From a checkpoint of a small transformer trained on Wikipedia.
Size: 7 heads of 32 (1 for keys and values), MLP 576 SwiGLU, vocabulary 4096.
Architecture: rotary positions, untied embeddings.
Training: a variant of Muon for these matrices, 154M tokens.
MLP neurons of a small language model. Each row is named by its layer, matrix (down: output weights) and neuron, and shows model dimensions 0-191. Each number is 128 + 32 x the weight over its row's rms, rounded and kept within 0 to 255. Numbers have three digits each. A neuron's up and down rows have the sign that makes its largest values positive.
Before each neuron's rows is what it responds to, as a language model described it from the Wikipedia text at the highest values.

Mostly the word "that" opening a clause (claiming that, explained that, an accident that), plus colons after infobox field names (Country:, Authority:) and word-piece continuations in sports tables.
L2.down76:132109157153137070125099099122157147132087134111160069145118058155139126094148097122121074061166200169106074173100087096117127164122167111120095217090099125091113152142110133156091142131124111157132148229114132140133148082101166119138078130090157152144132090124157167120155136111109120180188128068126097130069140200157123137155144113169106147153103192128066164087082102136164171081104135197135071131144093150130148167148152091130148116152148092168157192180084117105175142137118102096171151103110114111127120118090076111116152113113134113120128117149122170108146129127117077106

Closing tokens of Wikipedia headings and short-description lines just before body text starts, e.g. ==Career==, ==Diet==, "(1873–1937)", "Indian politician".
L3.down421:127171123110113125071134196155150125148087083085075121190120165131091149169090104112121121185067178142120095127177112157137069110147154181185088127131135116171150146127166101131116124135141117126134057114191144123175132160162157104168114073122166151121187108127119144120177122133119129120142080034112102171108136127172166132100146115142115146146121181132161115146152037118102089099131087149115111134128140156128124138134113130145148139154128108119084114174138090169123175153092188159090142136114170055109123126124091126132030110144122125173145197157160140104141081162229171151

Second or later word pieces of split words, especially us after p/s (pushes, Susana, Semecarpus) and -ation endings (Transportation, inspiration).
L2.down554:204150158160099111058156107163159128087094131086170161122140139130150122074089117087183109146135112108134138126098112100109144070187115153109067089170059097087088134049151142144128157088146132137138116098121129138142084122170154107105197107102155080131131061123122053092107149098120162145106111117097119176155137137184092116166077130131130188122175085170101129116147168104191120149185138164122145113134175128121119104162111189142193121151048111123112136125172131085078157129158131105141106107071155145139205094097123140149121075123108135130111148146130113136098117059054125121

Mid-sentence adverbs of sequence or addition after a subject or auxiliary, such as later, also, then; also closing parentheses in lists and tables, and endings like -ently.
L2.down453:096102104086149146084111144129138140132137133128118103190109054125111158124147113141138101186154133105170156099126080124117115087153119133107098083079131124140141076147175149103137118104171086128071115122107163097160118110137144177111095160125087166094154151158075098168093109124156079142122124050119076091105159186143128077048097169103156146129143123163154078162112145120133099069142127162113101076068079078077200146089146153153145125071062135107101098167147133151167085155152140133148146136155125162156152134184160119156164062110107137092115158142150142129138140147148144142

Mostly the first token of a table cell or list item in sports statistics, especially the header Apps, also Pos, Rank, MF, plus list-ending newlines.
L2.down402:138099164096111174154210108143156157114059163173120059133147172147100098163125121094127151132117142117145064141163120156126108102121117111161125176157110092089170148131090134094144106109176134145120142087083105103166128146044168125157162157056121099151147115139114139143075057086138132168122061129111144112156106156157079113069105108167167125145206152126140169137142169087163053107088181131155114126136150133112148120087133110134109095084167139119109103118147146098114040083091100130139104084124131133079091122112074121124146114148162068142148142098123111141097144118121059123

Opening pieces of words split into several tokens, such as tri(p), th(reat), conduct(ed), pro(bably), plus pipes and blank cells in wiki tables.
L2.down313:157151143127093081134180113127059112144149091124118128135118095118088160129198158112118093097128147076166156116141131073099076146083168122133143178164089142141173067112105060110126126101155180120139144051125144165191118118084170078139111115142187148098098126101127130102137114095167077174125096185071112099105160145132146154150115117080122075141105110134101162096082170150098165134135086088141145080116162114099148181143119103145113145156086088112130095127124127101142122146144137129144133118098119140174068108121138175147169082103148187154126112124126166075153141180105153236

Byte pieces of accented or special letters inside foreign names and words (Dubăsari, İstanbul, Iași, ʒ); also "known" before "as", and "1" in "1st" or "£1".
L2.down273:100122148154161085161160126150086172051067189127103122130083169114100154162113123076200168074148144074125079122138156119139099111158142114162134187117109183170146114154164158079174093144111113151164119130100150102159085081085081086147126119116141161155098125082100094102152110117151088075130112120162090121098119059122156132188155149119174141115140105137107067139148170077108123084098120114120167127086157097096112096094157142106124070109088121134141091041149167175209160160117119111120140139130182120120177105107226157167143134144139153162126061144125136117059068096129164105

Word pieces inside a split word, often just after a one- or two-letter start: Romanian diacritic bytes (Mureș, Constanța), and pieces such as z in Czech/frozen, rug in struggle, arried in carried.
L3.down387:178084126144142107114139124147202133149176116099157107131125171076189147106077156084178135114151172191135136091172136187095089093094104126180168179088144179088134146160095083072147133130154130156115150135113065135135115113060170120166148126115117085164143119091183099138097179108186148124136101160084084116140130146137112085127140131150134127102126134151158145156144184045111109108159162141138127100096152149110099132116035122151144081129179156102104125165172148095126149093145149108097125087107094166106125165120172163075110093111086111204123152119088114189127126160091130122

Tokens that close a predictable unit in infobox, table or coordinate text, such as Authority:, ±%, UTC+01:, and endings of common words like counted, cancelled, including.
L3.down244:116131090144150132134149110149096147127227165107140144163124136174134151179139139103091140151111144134131140102093143116103179119133149121026130160144157161155136128146129068118157152052144058122149136110143149064123146163136146190102148205149111147130111176209103157138151184143134140146103190142124094171066095153096146116113144080082131158124178162145105164152098167167153150139109130104114058132177155187129097137144179092139109153082183151107152104066098149131167168143183114132138148106123109080152195112117175080140128145112189145121153123137116164199081100175099146174

First piece of a word split into fragments, above all Mo opening names like Mohamed, Mohsen or Mohawk, and also Ch, Mu and k; weaker on pipes and decimal points in number tables.
L3.down134:182193120104170143170148125154130175081051084200184123118163153122196129140154113127136109137105150101124188101090115144167145191151124091172122088107148156139124165142103106081160198159124077066114097083168107133128096140083132136112138140106117122087164095183159136076112160144096111077141100121118165124140164168074152039148131095100137140161064103102139154109092092184157145127087108157103102149107159139101172151115157118131148142095143082111109112167150154150101110151146138114146109099119165193159147136134071149109122117102103144154119123150134150127153139093146131070

Mostly particles like up and off completing phrasal verbs (met up, shown up, set off, sign up), plus scattered mid-word pieces such as equ-ip-ped and aut-om-ated.
L3.down433:099112102161092122091137148082140119167125109177113142149094172093123099178132145104125146059162174143134135153193081173157173131138090115142158172155115160112092130140096148131128110135079078177109203148089142097117114149114156177126102134124116114122129127129160061121107152154110098087167116119060147125125147091131088098134106121129122084140140145075162181128079152113122145148175148132106110086095075133077160144195074131150125108142142174098120108126075145178087101115147124148073139115127095097143132151086148119083105199153098157138160175122163074158115139139124146120

Lone digits (usually 2, 3, 8, 9) after a space in tables, dates, scores and lists, plus odd v/V/z letters mid-name, e.g. Cvitanović.
L2.down139:127111117087118085099161127214135149129174177145123110150091157154138150133157134164155146087131118100104161058157114168178149134116130092126168162146130064177094131117154125095118136183176120112145128115140065140171101148078100183172145118154178144111158171169105131149133132122156078110092069109080113109132102102132090118126067095139147104097150193163133144101136123177196144116112138129103097176156177106141076145155157127143097129083116090108166154109116122203103126151138160131181120046154123137178152121082144132117158127121114071119166130146138149102128141138197128096

Closing equals-sign markers ending Wikipedia titles and section headings (= Boussan =, ==Personnel==, ===Los Angeles Kings===), plus some sentence-final periods.
L2.down213:187192150125215157118126155152122039164061134122150155107135125088112110115127156122148158176058138148123169141203185156134104137157168184129104069088114099089148219155150109111205069117102140130097124147146176154140148163163095103175113083136129109161119138092159111126110150101095078084144113067094128181118187116165162059104153134102130059112081115105137148118152117134181080066138086115109127100119140122113176160086118100088088143114109127082094096194080103111089155153157152134145096095147154141121116169126111147202079132152129156118121104127108161113142093103140126121

Word-initial prefix pieces like Ex, In, En, per, trans that begin a longer word, as in Ex|cellence, En|vironmental, per|forations.
L8.down496:095143174170120155147189152075106127113096129131161140149197158161093127133137083187114142135145098130131074121143166055137068145130147199143162137159128110184152122124099134092131123152139113120100140092118190121092064138052113151141145132110092120122125098107166188128114072126152164105139144108095067091097141093114157123069170103111161103127150146183086150148151110145123197116100115213126164100097172141104109013096123115114145156119127146199111189107070070157152166151180155138174152098102139126120112093115149104135064083145148142134121130120117187134152167160090148136

Time-unit nouns after a quantifier or determiner, such as several times, a year early, same year; also scattered mid-word pieces (wrest-ling) and heading ends.
L8.down485:119088165149141177080129161121144105159107042117078137106159176108163123136086119139075137120148139144108152046110139131131162131147126093119129123165101116079178172056134062118154104072104082129187198125163121117143160119085163137081147117130116110117142128177133102168086167086105083090166099067111119163134117153117091167084137210170090107138170081154148106110130151132150096144143109112133071132127067125119135121113126130122148101187124158134181139176139188094135170138182140127184070086118153167190146111111123113042118099095121106173092176117158119075153137129075097102

Single-letter or short word-start pieces, mostly t/T, of words split into several tokens, e.g. t(ech), T(own), T(rack), pr(inciples).
L8.down362:145075048086111124142099145156130164085066142116098148102102165101112123150126154142078131082157119123091077140151113165087105161117082122112106082175129117147108071127049120124166080083160138163177090171079098182103112143178112169128175047139084100142080126153154109186104121128126134080116125196147167146131156127145164135118079099127143156105156177164115166172163138103144171091173103149060089166115118140095092152072122135149105168144042111137105084147119110132162143094172131139169157074098113145120103121109144126158110106117141123161119118158145150108137116161143109102

Dashes, colons and final word pieces in tables and infoboxes, such as – in medal rows, Occupation:, Turnout, and suffixes like -ure, -ence.
L2.down519:107118109150155051160152154165113098109065132132157113181178187107126117181168179151158155081105142136089115126098143146111146132122163118107087105094110174119093124117083116112114049145093130144102204167129169166161141122197133143147108109133100112191112129096077127130148144057123094139183176104101199086104128140152136161059125109095141147110143164148154148186130173090150131110108112138124158088089101084110120140157118081107107123132098105164106147114129128096096099149132160114087134165112135170099149105084117021068178126140084120071117115072097094123110142118106126136

Short inner pieces of words split into fragments, strongest on the "us" of husband and unusual, also "uss" in discussion and percussion, and "ex" in texts.
L8.down419:105064150194167111149127125085093096139126168123119152121093076128104116051073092149101122079128138157143092081115169140105135122114105170106143113059139110205157154088180111165104155107098123115147147148057165159183116133100166128130135109164045083166104112054154152129176141113154144150061150117125116107132140141137058200139117193139109143102090113078121105117153136130109144127137119142107058160152154051153066113084167105147166093109098057126096133142176080170128122086157133154128148085126123142071162112143185125153131163161098116119093186157134134135125127136124098117

Word-piece "ri" or "tri" inside or starting words (St-ri-keouts, un-ri-pe, Tri-umph, tri-p), plus the function words "as" and "by" (as well as, by the channel).
L8.down219:117114114158110157104112133122106154136138185077109160079124164116096073135107117067140086158165123135121194107169147121108151116133136102097074121126097121125057121091107059111064101066116143151157143132135122142126130146127108151094137150138142144131154099157122072095074112092162096149123158107146114172164120115190150166158171191089120099031105071170087173142071134078087157140100119145136124128130153143081138118122158160114186122107115083106072120135149122153118102099173202142177183125118111110079075151091063079095160131143155122151104120175162157137085171094181112115

Opening fragments of multi-token words, mostly Ch-, Re-, De-, Mo-, Me-, especially names or words starting a table cell or list item, e.g. Chile, Reign, Chapter.
L3.down201:115126066159122151168147129106079115111111144133142133143096129137087116131139102145091182117104162104141106120144105124159117086153120157104087170124154119150146198167115145164114152076142129142087125169128116123086123122148191124073118122166151159158106115124112133086140123108158142151168126126119130136134127095106038082101110116212155144157073162159143149069159114082118072110163084156155119196121103113176184133143146104125146015113120109147144144150209120081109092146098093095169064151125108101168172132115068129124140134141120152141139161078094139045160122083104163129

Single digits or final digits of numbers in table cells or stats lists, often just before a separator, e.g. .325 | 4 |, 4 – 0, 55 | 27 | .671 | 8.
L8.down495:082151136152162110168121118094181122092139063103096120104065157125143149104110100121126130141115166132159077093194194061182134086095160032095128122184143133135143121075141131159189136124119144090153101149124174163155150101131095156166094153100052109138133116151146114135127160101095125110139142114105128140121165099179111109139148131099140125097114154144132075179163103153132117083104124135198034148126138117094139115108137137175122131164094148120177088141075160213122119114118096087180091144117078158101178131119109125154118107063188107198125080102081149124135123130093107098

Column-header words at the start of wiki tables in sports articles, such as Pos, Season, No, Apps, plus the final word of capitalized proper names like League, F.C., College.
L8.down278:041067140166161086084136131149168089132118073082152157188127163156124141127130135133162095094117101115166221121119088089113117074106138131154146104135167110090092232102096092086190125164165136075131177123129100043143151117110121158109145092153087152108132190098146141077138136097125083123148141151146132129155127077101109147098119144121075135149156093100070131166154110154146113170084106158097133102152089081118129122135135091154147102095208137077084179116097175101143085089133117082104115130137121115075107031164101071141106137106128163147169145193125102127103093133104139130

Fires on word-piece tokens containing t (t, et, T, th) split inside a word, e.g. Seat|t|le, S|et| Sails, for|t|ified, Sub|t|itles.
L3.down184:159095165092130089104098105119148130129155171121117161127107151120101116091192071116143129133122143096129141171070106153151185134115130087109082175095121174123190154141176167089117096106088066163173081152120106142156062117152056125159222125131086116208100091171115107142137121167115106120139112192154086092171155171164166176190093115171115113139099138126053123141130120096161152177149113082114135116128052109116181096118149079122127129160132147084121094149104080142129128173114131136094075118095077108119162118116126122191129153121146143099153117133125169180110149085069151176

A lone t or T piece at the start of a word to be finished by later pieces, as in t|alk, T|oo, T|ârnavele, with weaker hits on other opening pieces like out, rest, loc.
L2.down290:153081135172132139092149167121148200175132123100123151130137124135081104144135101133143174077123117061131116101161118164110126152160113064048116136170088054086154158128096080093108102067063101152149069111121073122100181148099149116125138103119217146142110151136087119117181092152113196153103130181136186104115115145065132123156045135102104133134116177125093152145064130125179095107173146080066140102138134140176125062145122124092113120081062116143111110131078159141115132109138138155088089169111078127142089119096104162142138155166149076131128125145129076118113108108145114147

Adverbs placed between a subject and its verb, such as also, first, often, eventually, only, or -ly endings like really, ultimately, calmly.
L8.down497:150141142156128128126090112130102129140090162097115113166175151082165127145069157139092087159170168143139148131078148172102073110079075130102098159195112099075152151141046131144089153181173121088156132106167122131120147124135090123076170157089156070175169150180082134157068123136132132117154138103113089168096107173138094162081101097170127132130125133128132091148103081106100108119154150144112156140123088102076150150098104127144122091155115063151140086144068121137142138065089151083123201087127151183084118109158160096145195182100148080084122099169110158145101097107157129114

Fires most on the invisible character after "E /" in Wikipedia coordinates, before decimal degrees; also on capitalized word-start pieces like N, Ch, De.
L2.down233:123152113141115178154036158104131116142122121192111127106128122128131133187148138125034145118092174096139123123121189202122116119140134112217146140126158114134166118111097166140123131141118145161115138128153185063189099193158176097081153185150172127106113121176075127115171148083168126137171113103129131141092142169161129081138102101088080135100048116172098120161147111088127128114100145172154086092166117177141139113169083102121164116103207096123132110098147142122091153163142126146146094137107149148108181126150136161100123033153146121198118121122101129102116132113099135111

Single digit tokens inside or starting numbers, and the space before a number, as in 50|0, 20|0 m, until| 1982.
L3.down411:136120129141129049133118087168135139147131182124128137131055143185152119147095072127112160149118029055117196109135163109105120143073166130150070105090098138172134140131143126122099155105134134148114126189123114115133090140111121092141113194147131111143092155152090106113159174111144136133103115188139097145127130110195231102125150119098182098159129117084134086107177111121142128139142093160091124097114087093090134119104124123137115156101134151160156119132110130065147170132112118113141128090111149172097128104103186137125147130134133100123094142145204081216113090103157113080

The second word piece right after a short capitalized opening fragment like S, St or Mr, e.g. S-usan, S-urvivors, St., Mr., Ephes-us.
L3.down381:182165136148155147068080183077107129088137127104141137094108146118174151112169146149132100138163112123171124132117173143168089125249124215171174130139116146124110145112145138105116120184169154134137154043183184122129125113115123142102145111098101155110116127190113123166110120132162167097108136136108082166164126144120177117128128147155103131169124080121175101130166109139190090114189127090082095152130122082123139130145147150132097135110158139141116162091166165122154152110143108150081173076075124150096068121136124183127159135166122152158111130148188120166154126129201189133

The nouns record, time and length in sports stats and track listings ("Win–loss record", "at the time", "Total length"), plus word-pieces like rop and assistance.
L2.down73:054120098090198165113158146115120079156127083118149141159109111135179142109158159081103184103130180140107096166219137093158138121111160061141146133097153130100096138128146080144090136145133136149129130139083112103078132144153143131096199157126155066134197156112138099119088114139122127189090119114104143137168129126087192119136134152157181092125176137101108178117140151127118157113114107068139103125159129080140095115149132181178112114168154100117157197132130084139156082097142139107143120113066124080125176110110137161129126139184135122148119202126087100121098077098117130111

Periods ending abbreviations such as U.S., St., F.A., U.S.C. and pen., plus mid-word pieces like re in Supremo and Recreation.
L3.down144:133095159097142116122131192156156202110145150092125145104116126116168091068143115160159147088110093118101096134164211169122138203085171156066099067128142136118120208110119140108112164137127162139126162088111112115160151181116120122070114109235137118171124131108145126125140182123171106161146105138129149123152148076160148198121136133111100172158105147119109111133153177113148142097132113183152116226124142096131089212127134151161172150154145126054089089154133158119066164117174166102168131161093111136079102158117101086106088199139082150112111138134097084145118127097146137095

Fires on the opening fragment of a word split into pieces, mostly "Ch"/"ch", also "D", "ind", "rel", as in Ch|ampions, D|estinations, ind|igenous.
L8.down314:168185115153147061142122098135139156126113103136120156124140153112150146108156118097066102149164152123138099038177151158119145145170143179070133119143085083096150139154177205128109207143099181094065150181079056118096091183157090125126151154110089105090135134139169184109108116162116123144144090120110149155095109169131137129076125173119153132165105147126108104140133146217153118116168141153101110157154131158091115100150097116140155102143138180111158132087117123136121182156093123142143155129147093098127156160164132146109104178169141129160156124095117158111125135136121099091

Colons inside durations and times (3:58, 6:30) and degree/prime marks in coordinates; weaker on mid-word pieces of names in lists (Fenerb-ah-çe, V-ish-wa).
L8.down301:113182099194157111108157132136055121100103150118172116165131121097193110128121124137115101171118177140136080119117096160137151151127151149136074199121159087142098113096099149078100087197127091116171164164090176138096086096124194137108151141093173162159112193175158164109120077154161091121149152141154114090117092166154086144116090042125116133095147143087084123108122153102106122123099145107097176110102109109148137165107142073139112094148127150130119150181110155149093130164109170107145159129168084072155141138145155115091199070225113148097134101161162103120121183156155109108

The second word piece of a word split after a capital initial, mostly in proper names, as in E-ur-asian, E-min-em, S-us-an, J-ur-idical.
L8.down500:117088122136090147120138121122149112126077085022048104157110130102123112076122124150110162068134131067131082132164077100148134136115130134109131106191151139170129123178149171130165095094144174156114139126127151092133126096142149093066116192186100158135093092157172142107092162105145150165179122097097128150151106176162156099147162130109172135179103123078091092147179132086138119131103187094109099170144163062198171078133078146074140117148114083158082119101093113114126146160154114081110080136154145125177174098131168092114165084146179104109111131146101095070082128074126123159

Pipe separators and blank cells near the end of Markdown table rows, especially after the last column header (Pts |, League Trophy |, 10 |), plus some mid-word suffix pieces like -ury, -ow.
L3.down51:162163152156144112137160118062105169125108082073137123110093111146070095157144116173139164108134111141059135175116145113186160140151152157146097062142143133179111082152127162053112168137093168133103143099170158132135099173101172210171137076162177062135115072121127157113092146154138172099135090129124127131153070163137159165160132129093133138121106122107081157128192125233093147140150151142135151103154101151044057078136078151114170103086172160140128140128085148088070104095142151107152170098121146106093130181112143142160168131150148108067115166121119065136121078114107182175

Fires on the first piece of a word split into several tokens, mostly prefixes like pre, post, sub, Pro, Con and capital F, as in pre|gnant, post|poned, F|iachrae.
L2.down391:171126142175116186114164169151089112196050081129122110139095173157112155133143066171084138130128138126189082104140146096093155145108146129110084157130113086195138157121157098143126154172111194134048065150073090113162060145123107138121126082125173151075170091156191139162103128180115158148124125112152167147138112155101158095194134145093104114128106087208121126189138181145133133164111136136158108132132108134133111086117113152097180132123153100112129133169137129105094070155144091108133123121084125142125038093130120113121169120110092133137144075141081051100081172168123153148

Colons, dashes and "and" joining two parts of a field or range, mostly in tables and lists: "Total length:", "1830 - 1908", "Sundown: The Vampire".
L3.down536:098147116122141103153141155110137059165156146197158135135102114123125182151154118155068139138178100075110147132079098124093164117144125094128101093197162084152120204108177081104091120142060132148176183146198065065185143123132178112135142183087118115178101104119114151159151111128118143162095127148126130113181133149123131078088131145114084124113133099162109055138166103120150134131141157142073134090135195158150090188136132065131093101158148137122078179153140121142106161064145165119148053095142141106125154148107080150131154147216118133105174110117094164096103137206159087084